From a checkpoint of a small transformer trained on Wikipedia: 5640 steps.
MLP neurons of a small language model. Each row is named by its layer, matrix (up: input weights) and neuron, and shows model dimensions 256-511. Each number is 128 + 24 x the weight over its row's rms, rounded and kept within 0 to 255. Numbers have three digits each.
Before each neuron's rows, "fires in" lists the words (lower case) most often at its 100 highest values on Wikipedia text that the model never trained on.

fires in: "the", "of", "in", "at"
L7.up758:108135110052110148092128117116138140116109132150116141125143134160111117118061119157121181113097117125142127172102141177155128147101121143134165138117157147135141135126115070121147167139097115122130157103140157121102131133118169121091114183176105142122155109118135149106140106140155099189133125112122131120102118096180133171112110134132167159137095096081146077143128137105109149134134116113111129152142153119124138121139143145130111116125128128178101081125133112130180114155111183135154139112137174123118186108121140168155133111162090155195137160131081139121155081146142094099087120113114132152119117114131156118147161129149087110143165165118122182116119142129084085099109160136119153113149123140122103154150107134094086160113131127140142126133110152145159125128133166

fires in: "of", "in", "to"
L7.up1925:120142126142138124111155111171104152106115161115084126132128134124128123134131140140123128111137156105125116118119144137148122140123149162157199130099163145147086171127126126151132118185124135122077156132143140127138095147139136095108143138179156125112115155126177116129126112137152158141127095130102114068142165140129125112103134149122156092131086141144108101085128121132145138133119106058126159108098155143184134194109129103117095123142086141149102103099167119134164115138143129126119119124124129116132144107129170136137081126135104128161148111120146148129163139143076143081170129170112142138118112113120107149061182113121169112126134144108091110129111111114148111138159184119121129106064149116123158097152141123147135157123114177090133134132147144151118133151096102

fires in: "at", "on", "cup", "of", "advanced", "in"
L7.up885:134107129109123103086149092164134153116102114143139148115132124133134069131140104131160132134133141138066105120116155134134113126143122106124124151145119149137150151144103098125107144111132137125086148166154103151120104127157098156105113139118146124128131111113124151116084139121185102179138088117120101110137136124186104099139106135135135152134086115133109131117136138112164172172094093110121171131113201083088127158148127124147137120130110138177132119123110120122121092084158138127136149187152136158092157127128175109093083163143120138168119179135110076100143107128168112057133109168120085121107139131169124104124104121111149095113168143113133109106128110132141123142112169140107112121128166130164129123140118159099160112110135140110140131153152140153136083137077100

fires in: "of", "with", "the", "by", "from"
L7.up860:172124106128136140109149143136162121090112152160117099148140154116122126138127145155185198116120144134109131139178137156183120164065137150150126105117139155110155130147140098126101099143097127147092130096108158121077161108106148116082112129109137139116169133173132135117100106141141117102133123112115132140126147130176084127075119123152137143127123131140106112158133117079122106121133128109137128145127131101143175101136134145117111077135134154111103105126138137144179143145131182114164138133101159073114112122111099138116131121143124138152141156119098097113151149151119148084125148150120144111126111122113093144137154135116079145103145137132111143179130161117080109109116155125141161114119086179127139124133128123184120155106128114158142139136120134152126167130110127

fires in: "of", "as", "with"
L7.up686:141132088165126110088137180138155125078118145144133081141158145092156143124121138134191186177161156119149111138134105119137116129094078171116134161129149113112131106148155094118114133116115152149108098124119162122142145085132152130088114094154096110066120151106125104121156155170122165118132137123120175126144134184156134141114145111173125103129161137128146107146125082097113126095166155158135177118156131152088125096098136107165149119173106138119122157152133157180119123152126124124120138146092179086129091150122127089109126161078138150163146110150098124102166154116119156117144108109151157125121131129124155129161117110119143141131129057147126139144147148107072116122125120135116140121142096114137116133144156122138110128121148131115170145126164157154114202158157123

fires in: "to", "of", "between", "with"
L7.up1713:147139102096135120100121098123103140076117139196098135127140138104184137128117094153158152119119133125146109097165139147156124131112141146143151132121153207105150110123108088157133154081083108136076111109095169075124104144126142115118065175150132143104149117138163167129087184126177145168141115123175128087117135124160139110157134137149121150120106123095146090120128096133146095136135130143148122112132146112114097109133126171138110119163122115108121079134141146149160113173148144140155120094087171100152137109125081131109155100176138124160131155094103110131150164165092099131084108164123131131092128115156132129138123118189161120156140139118167136149116135135100096113124139125094156109162138101144128138144153121085102100069126127140136134141076137107131153128126172

fires in: "to", "with", "by", "a", "in"
L7.up1926:140131099101131087115144129153140131127137131129112134138122168157193122134093132158178169179126142135133084128105116133153114140136108116133163171121158095131155093144134095148119147103110101151073126145133142129116133087126177103134134104238146090083121120142151122125111104127144103137163103065151098107129148155154086146128140116134140152095103142130156087118113138127131142124125173169103112146118122107070147134142144131112092117137170103117123117116137128138127128118123175115153139167146135126168110094126130093125130131144106136180166156096123133114114148173088106125084114129118143112118091144141135109133130108132132072119178121140145154152146150130060094132130137154141156121129130123133144155121128132144095144082143153110128137164180152153124133109140114

fires in: "of", "as", "the"
L7.up1517:109150111133150134104153113123111124138096130119122139115132132114121099114155147111124157121179113121102116148154156151135120220132119158148125173137148152132140145127105107167128121168101131106083142144102148145133106131159156142111142136138097080137159131148090156086132161094124135103128153093054096081109138153161102156103140110152147113093128136101122139119138129086126158118107138165153124137166165156147168144117131160111081114135061101141119085159076156133154139165145119158149142123152137088104105159116159147167121140153122080164149150131112091119166143139098169073138148154147159128127149135123165110103111130137149158145132099119143143149139114118111097105109102136177134111142150139147105106123132149150116143103136150120149136114093075162111170143073149

fires in: "the", "in", "of", "city", "town"
L7.up194:129126135141150079112139138115113142110108118121078185111152142194112119125126107122142132129098137114133109140140143151113114149153126131135107163125133094097081168155161126132128128165135135140132157114181103168134081131129105116120143136155153127090138104116128109154116118091101100130136107105116097132112158131165114125134094154142145114145077145138120139113142120090168145146097104102140158115144165074115130145124132073130102095136137118124140050100117142142182095103119107129148155168142190127080139112158154105122132159157140128197144144130055108132174093147149118096127110164101097143169141133155131126127145142101151134144117158092087109140130135148139098154159170114148135142132148139148090103089141114150168136121140129128122139091113116158103084139122145

fires in: "an", "a", "to", "of", "american", "international"
L7.up80:093135092105144138100116070113127166138124151152098092128140126150142131134123116119157135173119111112126134152134172180166135164125159113103109168104147179122152120140141090115135137142101101138100109102133130083070136109103146140125096127113150102130135134172106133075110140133139140118153135121159107100113081134145130100165137099152129171069125111117144104139135118051139123126134123079146138132159130097103138145136128136131140079164153147109125118136089148144142156112122134134159103149129139086122118095118120130141135113148101153143155182111125092101119202157112144139116108160095124109099146124137099122121128138117137132103142108136127157174135113160099124121107086111109150133141119110121142117142132131113117120129137146124181127134132154142156189139156142